Weights of a small transformer language model: LayerNorm before each block, 12822 steps.
MLP neurons of a small language model. Each row is named by its layer, matrix (gate and up: input weights) and neuron, and shows model dimensions 80-175. Each number is 500 + 40 x the weight over its row's rms, rounded and kept within 0 to 999. Numbers have three digits each. A neuron's up and down rows have the sign that makes its largest values positive.
After each neuron's rows, "fires on" lists the tokens most often at its 100 highest values on Wikipedia text that the model never trained on.

L6.gate556:513499512638485476506464563466454544496495504515560515457487527526508480484467521392451495466583487513507539430491489514554510523550512580553450468481509452560483476449470471497452495453584531512531461478485543594515513575494458549511475534489504514520595494418433436479557469498474501495
L6.up556:447539463488438473460480499517443600476507479530530473589468493417480434453456474524503483508467465457526472539522494539532543447465541565507542495524529454523421468452568522492493536406507489547464464506523583540482444540450495527494555567545576465517542466491528518559532505442399499450
fires on: ":", " (", "—", "ed", "rough", "es"

L3.gate542:483515475550508505503446536495490514499497477486485460494574448491437441538492520509510457545498387498531513457467459492537506483493437571498556475539539483557508482519537502479437510461476507545570470493589528512457526491522533473506498561548459530591487546492504456505425506501498425638
L3.up542:540488481493509505407522515559464499445558490498474478527571498468428482534555522434486516490509494501473446501489557418528532492544482521488453492530492538425527515404470512546514461623456512463496550538492489498499500541551464541528509504486473489536562552472642571536483500441498517491
fires on: " they", " mon", " ar", " Mon", " They", "-y"

L6.gate487:514437597455461471424562515486532480549533498559489598446553449474495521508519487434484562482516427494531480476445419504604547491482496462542452517464453535499505470468492581449486462486468540544465483501472486486572499543515507507500524584462466554543442561528551506493543477470534424441
L6.up487:513547485504470489483557413593465458534525475499516508471525522531443518489531504500476524480522472505505526482486423484559505497468489527507422532555456534474517469542502484458397515461532525536511454430484538499478506581470552502532512472479523508520517482480496536584526514531477504494
fires on: " not", " also", "5", " only", " cl", " just"

L3.gate574:470528508508515484491526597529488549473462443515530543474522572427485476546537519599425547541454476509580475487492526546438552511494496475534540533535496505441478575422476499537519493496474505483575477488486531490493465458492507515454494454441519509541547547537489528562425481481466515464
L3.up574:494530468486520503497466454503570450557535473452484375579447505537500516395533451460511543487492516429513502480493494514523432489487553468514483456512506559530497480473514564565489560484430496547483492528517429502491511518524486462429446519536544468352409426435457591546533500518546503577
fires on: "ac", "art", " Mc", "ris"

L6.gate554:594514506551458504458437455573516611528453528445437556511471448533456555515482493565509521492470475535531492419543506507591480489532521491514479537433539437519582555506501455431415516466532507534499490550384539544510467520533542504490417448468478540503509459520511587531537453463498483477
L6.up554:580552476552497575528466503519501471536470423446476500562461491552503507475518456483545467479450512520441468490543530482526512542534559488502506541440582499554486509545512468452482534482542536518532452579507544499469507430554538491509519471554386479493467433553446510572556447555470479546
fires on: "er", "ist", "st", "ch", " ch", " Ch"

L3.gate282:474538466516412454498432516529428509487546531569423507472522432473516537461477521513476522471533487572535501549438500519492528548464518476547557504534452493535494515455517542475487426517482552456598508467474515500436481474449497523504441474496436508562482539485476451454454438442481406498
L3.up282:571482543474499491596460445499540486539530547479472468499470550530539418533527462550559468570522532472526517435499511478502481560521544520466532506495532544464468515456480492584439520482507515451472504514510488572570533491516486566539505455533473490460486540496523552508500521525503546488
fires on: " sc", " Sc", "sc"

L3.gate560:502462583477470420519453521555459559535524456541453504507557500487449420545494573481446550471472462491522513450459434498523492542592534521479517425520517441459473541482549548559462449494456504510549545527425432559495456557568475511504526582449428522576505501594544514445452528480442485453
L3.up560:504449509514572519471530499444534498442562536456496480438460468443575556518576496541569513462561579564463483469450484476460529440554454527504491534484482566484513488522429516435528521516473460483482505532521502454467466441526487545491459521506491460439560592388488517513569518507513478445
fires on: "r", " we", " cr"

L6.gate266:450473530555526488522440506507519473551546533509515526508575508440559518452516498466488414465488489509532461470498489498477546512525517505530526435491482544421461499503475497508491536409540511501575473475504507560497530584394409545508506608453457489525503483540549478497545462530417490538
L6.up266:510510464454456499425425511464467468517491508430484497597458519534532517530482507535513523387473467487472496547513517530449481517473485549443553527573510507534478447530488458539570541498457523512590533476474511527480585552485483472509526468525506446553447520581503460532480432536515545543
fires on: "ated", "ed", "ern", "ased", "est", "er"

L3.gate277:496444534558532495545474518515475566551574531495489506470468484468551502552460509523520510510496520624462494488477522467499496549529572500529562521398509469524530532430511542500521528518534513491565510511388464567540536552491476518577491490540471502468474549581508443486476457525476408456
L3.up277:524470475550471494510448495550445482465522539495493460495423591530565494545513456606571511500476476485471514541521498419525517580428521523526514532525505481551519546499534477536489533436475526465486419472515562454497562451544463461476491439511505491510418482522559522479566459548521550428
fires on: " G", " B", " Sc", "B", " sc", "G"

L6.gate564:458465536526451507438522396554409518561481540523525464524519529513565426444505495423499517488492419558490486509500454518552478505453425539457437478478471502454510457504491538521481492512505480479499562442414552471482512488465499524501496508491495416503598486532534503490541528506516497502
L6.up564:498470501560508553463477506556467516502503487540476468495499549480523405434486581491490478550541489505486528440575513484521474564525491532528469524517496458462475498425487501451419456555429537469467467449459435502555507556484491518520490440503468529549500557556438463460554458491483473528
fires on: "c", "ab", "v", "b", "em"

L3.gate34:540493509493528482575508461484468486497462575559468524424483478457497481497487462521515518497455466574526459447492530492521418537453491434473530478549499459473526491447502432399515493542489540526519417507559542561518458524464467559532445573463536542618558511523506469529483490491499462532
L3.up34:529496494567517491533494546490459539555497506593437535450530507431438450443505465436517530530454521506490525501460464523558445577448502525500509519616517497488479429506477498438540505426491496488500502553469551550509506509587439555508503536512501543511512492478508483477531496533498477548
fires on: "\n\n", " |\n\n", ")\n\n", "pec"

L3.gate8:517512555540492465513520500547495510532517557456524505452443537444537496434543489479460570498551504603423470467517524446506545499473490455482454460571483545555577434532536556482446454480485542502575408473484490585527518547553473450474510487486464492465496513540519478467433507454458487509
L3.up8:485487491525517525528512380456518452500527546484540474517432522504499479467583515478473555455575461470487454513427539506562478476538533532436418457517491545457557510526530485485510514493567506552562448532500511556474467513511510445524517434493436585506466500529578409534514494518545510522
fires on: " acc", "cc", "oc", " gen", "ec"

L6.gate452:447510481443450463514519476570480505517518551576451555447506431478531518477584482524502510497458545535509482573423447497453414495495495505473554479553524532546529476544556530570589546534426470568482518488498520502497534552526456490418438470437469530488469496515477479457511495482465550414
L6.up452:574506457492471460495460505498502505479452516517494478494506537462522451568502585487486455559442483521490532463445482576525469478511537554485523462436564579519535537504538449500479439491419496464492457503504484490496494501583472534517425476475501389469480464518484498524527446476440550506
fires on: "v", "ed", "g", "c", "a"

L3.gate519:488524427451541536512490506489447503566541519527548621514530496538503453493492495452512484486447501479543530517459547409481448468571494557475462502542492550487434529447512504540432470478502460535572554477488542523458523524517501507463429564497478512534537500560547507536524490525393492533
L3.up519:500517473448483520486439530530463456501514460514478539514503519508568496563491515569468545477488509498559498508417519424432488485508526524526431537463540522457474463494546496503434525515452480523501498520514488566470532554416412453565426461523468518501518531549479506500510496529475486515
fires on: "ight", "oint", "ivil"

L3.gate370:485469544506594465451545604528539526525500489532447445441540562440460462466484531512495498452493475508446523505473536495472448577548485514530469464463485422490513511495504509568539565501542522482522475522434494558501493523477526537453511490472512518496467561509542496444482529502472481475
L3.up370:543485483456489508563478509492511533533571429477468504525551480518492487547525465442480457446584487509487452554423465456449515466510533518493512506546508533532533524435514483466479517432450521530560439512442443478476502525533494457454438512482484536462515521456503615593488564494485481472
fires on: " Wh", "we", "ust", " we", " Gre", " wh"

L3.gate234:457439470459563471512580472548516498512473521506449548513506541502475470458430414429483481518531498495447544552548524488508486483508490561532581459523533445505536529494579494478542508547497510397575483482509442524441503533436438491469553464518519529468450472523517512537482495562512489567
L3.up234:555504402530567545509537494529508557516543474465480528492537629505425436536491481568531483422458501488510456501478514448500550472593523450520475455511528516501518526534478490541488540510486548518464493493434578470474439433534485474521510469484583530510455501497463526536577480424488545456
fires on: "eth", " the", "yl", "eph", "hold", " late"

L3.gate255:494482511475483464433574579520467502505534451520506525464511532466439449516518496508556569555484489539433479458494547465527552410486477434545518516551520472456528476495505410474567445467498552499558466635473527608482520484556560507545526564479532552558492428520516459457483494552482575484
L3.up255:453514502425475439477497571540507549471493471549523543520527482414447506484507503501514542548557541458527523510520511475505521543530490464428516577617529494504523502520449441551524437502494433463542453564501486467387460557541508498538505512476488502500535468536550471487501456534468578533
fires on: "ins", "ats", "its", "ars", "ets", "form"

L3.gate318:512507490441447387535548547451459444534462573585496562494449475486483494486495480511423547472470482504482524516518549454542479470485509519510511490463536542421479482449483502554464447419492469474484485530462454496529523568452452509500541520459513483542512551530436490508423520500478441489
L3.up318:439531436515481513553558552494538475485500522490617479446536483570482455503437552548525575502486501499491532472470501535511432515429452507484487432433566512459477564529519504509486514487485452531504514453470544512492406514530490485477512472535440525510501471591464452566478567469476452481
fires on: " T", " R"

L3.gate243:490507488495413466520532484484474501565525477473441529515472566555470460477567475508508529444426475455425488579571475507516524489486548541440524513522589526481559529391551442493578495490567493604573486472446474558460555575497507392433504545481518540515424468449465443588450481564507491551
L3.up243:427469602466489567484443521423479488549479436508579506518547480463464501520451564484546518409452428521535506545474496463498586461550478540494448512534539555473384510426529469492526487444485528518554493508460512567468518579467531456539440508535528480529447433486432466505473428522517440459
fires on: "ack", "ock", " back", " down"

L3.gate128:475439477520523527478500518466536520530531491528514496493422535491480473500571441434518478486456498489436437458495455489557551482534461591437469480520537526453530501459516497517538522496440521553523480472514521523534500576546546488528479445562537502540458515506543453466459480517477516488
L3.up128:439403437500503470516486538494550480535492540519474507544448555423507529504547450506448502485472481500445444494503493496478464482548515531516453412465461559436531556499511450474526592508491468501543446437498538472473435505563556412471468451516395425512490457439544476458451476473515532543
fires on: " that", " which", " will", "raft", "1", "7"

L3.gate212:517515500522519443529520492490488504566591431517504495542472535454471456433471459600442545561505501509481557530509475497564493554515503526509500467537648503557509468521543440519467447485536466471466519493491509516543508530510489426454511581510508577544480538505501449520550480449540502528
L3.up212:557534546497545539497491490499483515482496588520547412511496452463446478515520540542544596483525486493499532493510451474488522546450519573507502481541493494591464473424537545467449504515561463490437474525523444532561509538422467448591494457541533511550537520510494474458453517425508492433
fires on: " st", " dis"

L6.gate400:530408501534408500522524548582535531487495478525551500471529566439519461490541466465529501391517450525535451498469467575462539570433497540448508512452508516462454563488483531556529508456538465445541520522449482534424508474440460515504532522539543503468592562445482455511468399507484501526
L6.up400:527568545526492452565526490526488532519515545449469428483505524479520473544581474480558503455468535556457500475547390464494544525513470508518503512503536458483488540438567497444466508517523514490552534552471450535509483511484472505527550530468457485557539528487488471550538497501485459523
fires on: "°", "st", "d", "b", "ra", "c"

L6.gate54:445469510477592403557459519500498556536511474459517450535436447500473499552515550518500533429421406556533506513408537520482452518485501431449493460546531484518521550540494510539500482466500553401541527549488531533486508438525502539555475462523476529459511478531451477533501417437455452498
L6.up54:452523478465548492521468515517487465523487514451547556458554475560497511435529474531514524456481447555495503507503558485432386471467504516502505506466472562503559487449539477512450507573570498446546526519586480465477529452549444454523508454451533505501570514447442523545404467478513461456
fires on: "r", ".", "er", " St"

L6.gate269:533490451457447477503517459480544465575538530528451476468556477435496553515515447547474487441480491531488511602495442470505539441472534440474580531552487457491524469524590497547508474473511506463560567467499445452513538491502442526467469423442517459498483525461491454495480534558521494580
L6.up269:470534479500514582523474494510526539452523487484491488552506500471464576422472482525482519499523495484531452487482560573532521514535604525494467478422476468542540453424491460532499493470510497513456527500519533523541538463595554469479525483464462460455518500449544448553496475483376588443
fires on: " ", ",", "ed"

L3.gate196:520494504587498476508501476588519554536475511478534512531476528498545458464445462490466436540494552533488518515500537546525498532503455448419574430531475482498478497439520467447560474465422574511565488454543577461483522487469480547419445476485498514560430484549508437510472480506454556523
L3.up196:533460531511536493553559505528461581505499456490582530482509523518530523554448527492474460522472524545508447517518574532563529456526494513458509443438455470516472496580468560489532465459541511425561549534551505443467470472520553535458475554473495466530474489467578487445435522473421496463
fires on: " Te", " te", "ont", " /", " Par"

L3.gate214:482487472519497566517551461583470464546520581489469546451597512489491478462479448373482509481462466539482570531425490484511451524477535575464468474537463469469529535501555482488503428507517499447535496500511515483467456567521415515499533510486562546508470494546533501523529525547491482462
L3.up214:565553447497517511437499448491464452499513493450465507496636432492450442585462584516519516475530468511437463464477579467503498486521577485536573509441520455551488485496470454510472521542539567500471574484510474482518440497470550502580454458468521573530483509428489475519530551467476525484
fires on: ":", "=", " −", " Grand", "verage"

L3.gate160:534508537575508468518488492524478508514490515458476474527504545530458455519477503509482425496485508468504436442482550528530540498503466525554446421442584409552435506502451445569552403427548520500523446453581554524511521521466532543501434527435501422522467519533524563468486454576469490554
L3.up160:572502507578445498495520479528472555541434511533515438494510488444545552501521542581500519427485470530413546533481569514500476444578519484485489484463548469519529511481491486509539500430502421500550539512482545497431542478432456513504543510510480454443466530576519547519446540518544480553
fires on: " de", " De", "ied"

L3.gate530:500578436571552466474500489506464458557445492496542484567511442536501442512484503468382482434502423511472547444483481494450475468486505465473519513562475560463518547449516516496485474487539477454504485509496534471495492463459540496461544482420476526567514501427549541515519527519484419512
L3.up530:441511485529581515464472555515469476546514496519469504522503474472477558438537543468497490483496522515420466459509506548479504568505496482523546508555478460494456485517404503458455538467493483453452446484497520511527559491509497549472522474443478534520567516483520535404497522440455564503
fires on: ".", " wh", ".\n\n", " who"

L3.gate485:439503543570504514421510479568532519431530512465504500568496458516449547516534424430456447407478546491508498533468519488456481518507470495496506491457509569490481502515534482521496493470496462492549518515509566531544416518413548531510518488478414479488506521519531508560528431521425447580
L3.up485:495531558519511487478502495525504513449473532494514462518575532531511556555479472441489461450501480502502495468513535494410476519530461506449486521536477541459486501565470485522556495555440536556562471425471590494475454520421537529450416492484437559512512480510547503518476504481386526575
fires on: " new", " main", "cer", " current"

L3.gate230:506549509506472420539518539518530521463412480508534501459544458544439485462477490487492532444470483572554458479502533498484458514523418567526493478506518557493506531474502493538489495447484502486463489479533556536497484465515484588524541506453516481593551440459484437554428491466460414481
L3.up230:529470533562541443555489518518499519481454550584464542509545502467497536474494545481445486442495539495479492366557585520510463499439476506557474491542498546501525472493469494564460486530438486502554493516472551536510512443485481597508556481467515564550567466461524496446455499431455477521
fires on: " le", " mon", "cer", " Mon", " but", " Pal"

L6.gate264:557508439469479491504451514496498596523450537543514470468479495584495455491456480508474476509424467517486498521462499505553531434366560578512537515456518502440490461506592458499477499440522524556459555437496504521517547510527479455544437412469446498601505507501429525467473505519464508476
L6.up264:602500498439520542494566489484515531519505547498489459501493528599524489525537445510574490520460541476474549555470473420510525502547524469521473467524525511507552512469541514582500537527531462446467450513442488459527400531518491535505479558475435532505429511504505465542411483549564526571
fires on: " st", " St", " War", "m", "er"

L6.gate273:496474533487529469529531645477464504542486530577518539507433455530517495442546545505476501539464443507509466517507512507489578481504498512425451515524473501480462563547517468566475480552447435523461529470416489484500418503542503464521422467557461571515476498548511555528442592522507492487
L6.up273:445526515523534533470495492477530445504497452454519560504481526532472437483452495465478534529449433504510460465410478523492522478585490469555511472531451511521517503521477436607558579508580476473480503494481450393515493476548556516449456510498453458508516491520508577463432466511529534479
fires on: "at", "ad", "ick", "k", "/", "art"

L3.gate385:518476623545511490524501565536472501481557560514498495461530425528527489456514548427512500486517486475499469553488485554495446509427472444485466486479486487460492461480563484440495476465561549512514503517561531526509514513494421500449467560477535475547576408522449461474461463475530509569
L3.up385:566472537547560444512496597510435497490540584439500541520526461543496451472498496505488530503466519464494477521473451500552499541483437471451486453463506538456498539483535508489494438441515539553486552480530547475531552522503491491607595502496492483503552512493479411475438489498523517556
fires on: ".", ").", ".\"", " appro"

L3.gate21:537598459497567469508523473488486526520525508542494455538551426516513479466516483454525545451502491503506521444526575506485440451499466506473477421521532531502421544574483490534496494499499457479520475608520548535498522478471512477561420498502428517512571567548558508520447487501464498516
L3.up21:537577555487503531542482486491462508474454513548469525550478505542534494531470511494451474543459486432520508527536519486604496477478412491490482519519502475466524507631490451524419468495476427452538509532512473515514557433489492522487507551499507474467535552467476542505543437545562533491
fires on: "ain", "ace", "cer", "ts", "ology", "ling"

L6.gate403:491510529401461493454460487493476486524501533487527522518536476511472443505496455476445514483466526515420488524539487461527468548567467461525490430486489572511518434548468501562526523544478517496474510563471553471411527526502568453523510532443625566496455508580518470492479531534509547469
L6.up403:526511508501468570444574528460490559565510459532511460458496490461497443469521550507429542470454354500399428518500546507414510454500491491434518487515441642548551551541441529549516545499550468501577531488485513450481532501487546480563475503520403478507538498491446524515505494520535526517
fires on: "ent", "if", "ick", "st", "ing", "at"

L3.gate435:516479467480422503482465491473544523490514530465518485528492523590542435499456569497512557482519504527519496511459400552536525520507457483503519406512557544494513457533514525479559533536503449555533401523462497530465436539452457489520443463553436539451502542570459479504370471476443529568
L3.up435:535505504486480529494515541458552480475560533505434496489531459484497482465427554518468497385511458512496457479535515512521479480472447535524482552514525516477505560513508537485487555512462473492470455529556519548544494554468485441526500515539513526485512449529456451416425440517578520469
fires on: "th", " head", " back"

L3.gate450:490469523482505505468525472519515479565506491487431496475556518488454496513486480519516569540522496524494548468471528492446505442536520481516508466456427557494474506383455501535516455514374577517540512469448497512447515449546487518530494547434507524504557493511487490503565552524398412518
L3.up450:502499508470500609435458502527491506536471461499474478514517524466483522490535468520575545569528437476470516528455544519485493501569516445502502453501500496440443512493456485581514544468405563471489442477454507525428457448537438466552497548444456498471568482548515417514510530480426450521
fires on: "S"

L3.gate187:496455514540508483525468423513476509495445497556501481517471444508500451423475466434451579492511511493418487577381531518485531453510399447477528495543543521490530487441439533450531502534481494522502504521530551570442429514523527439593538590524412517492560479465479483474529570515498481446
L3.up187:599502607494485501515534471468533440565508506498532490501526514501459459516477435538498505472473488512507506522457510531533477492475478513494506535500417530441482474458498531478468563537517470468485491583502481482491480531487535451443540469490576483541610516458523574554545575502465410462
fires on: "old", "ze", "inn", "iet", "ott", "rit"

L3.gate299:470407497525439547507505552479521552506485566467501454509487544482503433457566443506461533451521455469549443501542480543539464493488465535516480539473404413534413472456456448555412477459560516480539480477457463547414499557517449491479537469420511473451531543518450541537493466498529534451
L3.up299:463494493573443514546483487504393563562472525560480435527518471459447408471519453469543509460530488514547431430537483523521449531493484499559449531502395490530487464502417490518427464404525511515496564483493472512500543553517438518489492525469501511494570527496472514494539445472534500434
fires on: "ed", "ered", "ied"

L6.gate294:573513461504557469521518537577513542538492519514438486401493449486462516526552442521542481538550521510423458543490554490508535446511500389503508399534546466515557514552502477527564461483457573488509492510547508538503562544432498521491556486447520490582482553526527439482473516470441493469
L6.up294:495487402524488439468521457474491592476485456451492481556473515535557555504465433543508543462519439471498454533422553544506537529477502482506521425499500512533511533409512460467428506467532448496518532502465456479512500515482566568453567543443537515516516438529478519481477534515522560565
fires on: "we", " de", " De", "e", "ze"

L6.gate236:499492503480431509544538536514520529507526480489503595563435547556621420463545528512486446452526516546446514478510475543542469465515427549483496461462515547475498491483487495533520514441493478504414541426436527499465502499475494546450574456521504568512520496489560465482442385420519481511
L6.up236:532494591492445526540495525560448519531493452489479517436486553507516445523544546482506505497456519532442490542474511511486471572468469519467508566523529570425513474531467576592475516467468456521483524490530527530546552485491463474422495439476511525488504533530470452470537462484480535422
fires on: "th", "im", "nd", "h", "st", "rd"

L3.gate133:466470552591475501569462512505454558592503450451498458398527446513478456511505523503470520443536498548494498506468480527461435492493584464583496505495485534468469592458509454451573446465513442486449476517445518531551548476578497520590475511488480469440499470497586432477478490405521542585
L3.up133:419468525500505485499474587492535471542478465477555500461443504484471491518452460432487463463450511501513468506562490497505410540512526488487445497514496538467475590486496467457491586507475430509430481518462597530496472502579470501570470473465516391424556496468531476489524466444551542502
fires on: "and"

L6.gate491:510473504535568505472398457472501483544505488579421488517498481542493505440428516423555450502443478478477501506410469502498424488433493494419460458513559481515514493537501469513524520534433498502515510441527552495516540558528477487475513482549529450459493514564545531549581491444527536486
L6.up491:513539499561559481517453441438534428526505487454509461519457466513524533536475476501478508474481537491505542438465513485472426462500556515530439419528508458473559477496587489467535506437516522494523483516559471525543444503493497468534559514542504516478423425443529499476489470436595460549
fires on: "1", "2", "0", "9", "7", "6"

L3.gate475:449509483480468454511453467523588519544480531530490491549533448552518491453457516442442510502463496504535468485515498489460560537461506512518576429493505482561553508504518511529443504533459466574511500508430566561484465653525509501487550525457478526485534482505498467520491487508442380521
L3.up475:602529471509427443484448521480420553504495498550501525541514522519515501564482561474544534588526483430491480564563444500514531543522390548501512489523474456523460522533450506592472566466444513503478520510479524497419461543526457554517446500472518552478496517539557477470496550459481471518
fires on: ")", "\"", "]"

L6.gate18:512427557545483534548457440523522484505480490477435462538552502513427465495462587443456579520382472487598540554486480496466493523457487488471479504524482539533483490580444530511487498567457528486532581417486584554450480483460466538515392486475656444467516518500468562542450476454500508480
L6.up18:469450493523480490522447469508443535503546493517485455512482569499474482509383459521454488547452509520463538537422507450491473464423462424495481495544584450504519511547525556544442428542484513435521497462521473467519560515534539568490426482524540460439442475512465601426525538452548516467
fires on: "p", "c", "t", "b", "a", "d"

L6.gate74:509453490561485478503474553497460532558505508561496485540560511531415455502467415471489569473468473496487473522532512455496549533509519434507489471449430450447467461517495496460502520491428480507579509455436517473508520496481490569470597500428488478541575542488466526542567467560466508540
L6.up74:483471473549488492499411513420439538480546493476545450533485468443436537512486439476519554436474474504565470443518568536474499510508511548482488524483461508557459512422433449534447514484580508449550539467453485545514495476578453439631498515539483579510511507504472485512514481503421503479
fires on: "er", "ered", "e", " such", "k"

L3.gate147:476510573528469467518446472461502514519478501512499495418448503495506413558514461507528527477479523539507544539466530527478495431487500508546559514489524540568449524505501475507469540466479445521514475507475469511517574542517433507430432446432513571558559526533528463458538453484454482517
L3.up147:525478505528558461536541469512505467498470562549474560467480537471528492566465489487482629526508560476465488535531470479429528491465476511490542532486482493539544564488513492531462503436437497477446503418440480453596565498498532499503485467477482542523513548520422524486549513498441486452
fires on: "}", " Bl", " poss", "ption", "ible", "ange"

L3.gate317:510522500508558591523508497527453468551531471514431514442497465552579477509502522421532521530552432560437525508431506471421425498501580560552457464525474514502512529509455486455504482461448486485525490547458440423481508532555541497523526443426494548549521444500501529477469468518537478490
L3.up317:524566509577505529484507505545564438460553505514562467508545550485461464452461493457436603444455565461436547526530507449512486528608481632527458501552529502502441489552506529475523533471528562519587460522509500496486486542530461473533491500480540522487477471472472503540536483386495395461
fires on: "ear", " wh", "igh", " over"

L6.gate312:495470515516519548503484471540407531520495504505451483484503551555474399514515565453430583494545547487542456517559532505585511455459442481520449455490472551477456554479548531528465503543550486476545562448470497577550478474483420533531549510449493455516487559532445527426467541512389444539
L6.up312:466468455517503379447448487405518475512418500504566529553484524472528511529469525526434537553447482573459566494490520440462540495499538513466486555549492429520486446546550527498493539485398542471500532506480525483489451485504501545471524491523389509446453519485511549472461437458531466505
fires on: "z", "n", "'s", "ing"

L3.gate298:534501532484465466418482560494461569565428491471504460543503438524445481583492477534445488527466436552505490494486510458547551568400539499492506565535570541634561532468502444461457592442499495504448472490441541470537491458490477463552477403501482541535515497493480569457511485531513478475
L3.up298:553582596515470476460491468516459547552458509505533540486479474509457496523513483613513489536485444563502537475471492527569537501395489496435457558616486515596501476585507465480498526510447527505451493539511520497523517469511510544502499470520513504570533509534444544447479544478469495489
fires on: " ch", " dis", "ittee"

L3.gate338:463510461599474501494535449460473530470511489478482489647558493510477467395486481520490513533445478514546481531463488513526483487473505577503482420590536527584550513430521474536465455521513459532508526505472519508479480479511495476522507588502430535561566505491475513527500503439537493481
L3.up338:552486416532492500496532530471526499459543515552504509538508511527484484498514445487538528586467556496587514486509474514473506537554503585519464485586527457502541520537480490439497481457492510486449475491482508542539487551485411537541451521477461528574499534546455479542463473464461519489
fires on: " st", " St", " design"

L6.gate306:557499519515514517523536576505529525524578502617504549509573476483551538478566540508485483497535439523517381464590499482456529556491449474464551497421520508548453522499452474458448491502476509518518473467454557474463436478442481488562485543498539547538544437457481523483486431505418495499
L6.up306:515533510516491463411466534486512439462505456566474471543418505511504569470507488503479451530472536443522550564509420470465531491449513484488475486496623510497494470566479541566539505430513429504510536487493476509489487520494528434447449503536492550549468510529583500560415573578481482474
fires on: "-", "est", " west", " east", "ern", " the"

L6.gate66:518479538579491543523487603536492496517556536550460419580489513506458478487569521563496557476515422488471496505525432489477551540458416461497576457486500589523453523529503540440541543444508510497413517556454544505487529484475478498586485522426516557467463511491441542494489488454507514516
L6.up66:507501484461545507506489498503485489512479562462485522467454468553459477453589476531473390517513561493554508540487458422522471485552503526545402474486449427522529459535484529467478547529464451511467517564503484478460477432526506587527464522539451526531493479540496493508491527461603536425
fires on: "r", "ad", " cr", " bro", " str"

L6.gate446:443414539543462550505560542592488472528519532451550576532478501420538484528569512481494464500427611498488518448461467554565505533507517562500455479474471469468425510494493520549467524529480472469471479528522475610424522551503483523483490568429509465519553467558511537559507506497502473486
L6.up446:504526489510536492484463491570531527496518440486491520468524491519500447419555425504566514455534475497486424497547485515484471506468512538503486527505447432562537516409542562494504531515513608544557485529502504569467552515540445455522535581485526495459507503477462517492498465419475520464
fires on: "ar", "al", "s", "r", "ul", " As"

L3.gate3:497475550539456510490487481539390553556523482493496475477489477525466525518514465474561428439490462556553548516538522494519496475444544472502533480474549501535451448494452477492525524460468500511510523521557504501541518534492456610516497461501492452556515484585451535474509528473499550471
L3.up3:470538522476486566565542537457517483457481491530534520512505451481552540512407534536467508468524506512539586410541557544501497500449552546483535517486456467437488529543503505495489495514463465446483529401497497452479510475502456499485555490534527485528540477597446536571489545485548429515
fires on: "R", " R", "chitect"

L3.gate447:463438499445536519479395543510498599567506491603520543516477509496487511528522561499538585534484464503505424506480540503513434518439522518546596526513501471450506557473504472511564473466467497494558533535474512542503493497543455528459565505491509546552521481567477461537486507506490502474
L3.up447:487474509464518501519439527457501532464482494492560462511541483483540473558509478533467533514543507429540479497514529538512457452502492492496480529514480467454501429496509527561561517512440486548521466475472478434498533532509540512507481516462500543514482517503527476509491611541450480524
fires on: " most", " other", " more", " some"

L6.gate357:464446524516502408472485497547566508492488509537532535535474486521524504562518549483511505455463468526452519418495480546589482563463482561516515489489486526450508383509513536531432552472548489512511522562443512425513490479540450486527536498484521591571479470576502463504556597476489505544
L6.up357:526529527493507547569518499488559485519533419474574503476538552563505457444573562537456516505491459517501466523420484530579475473544579470503492496471478496529543453500521537493512514554451482473497515610512512515565509471497522474487476540482451504475561499488496507541493478476528536406
fires on: "l", "r", "u", "ie", "if", "ad"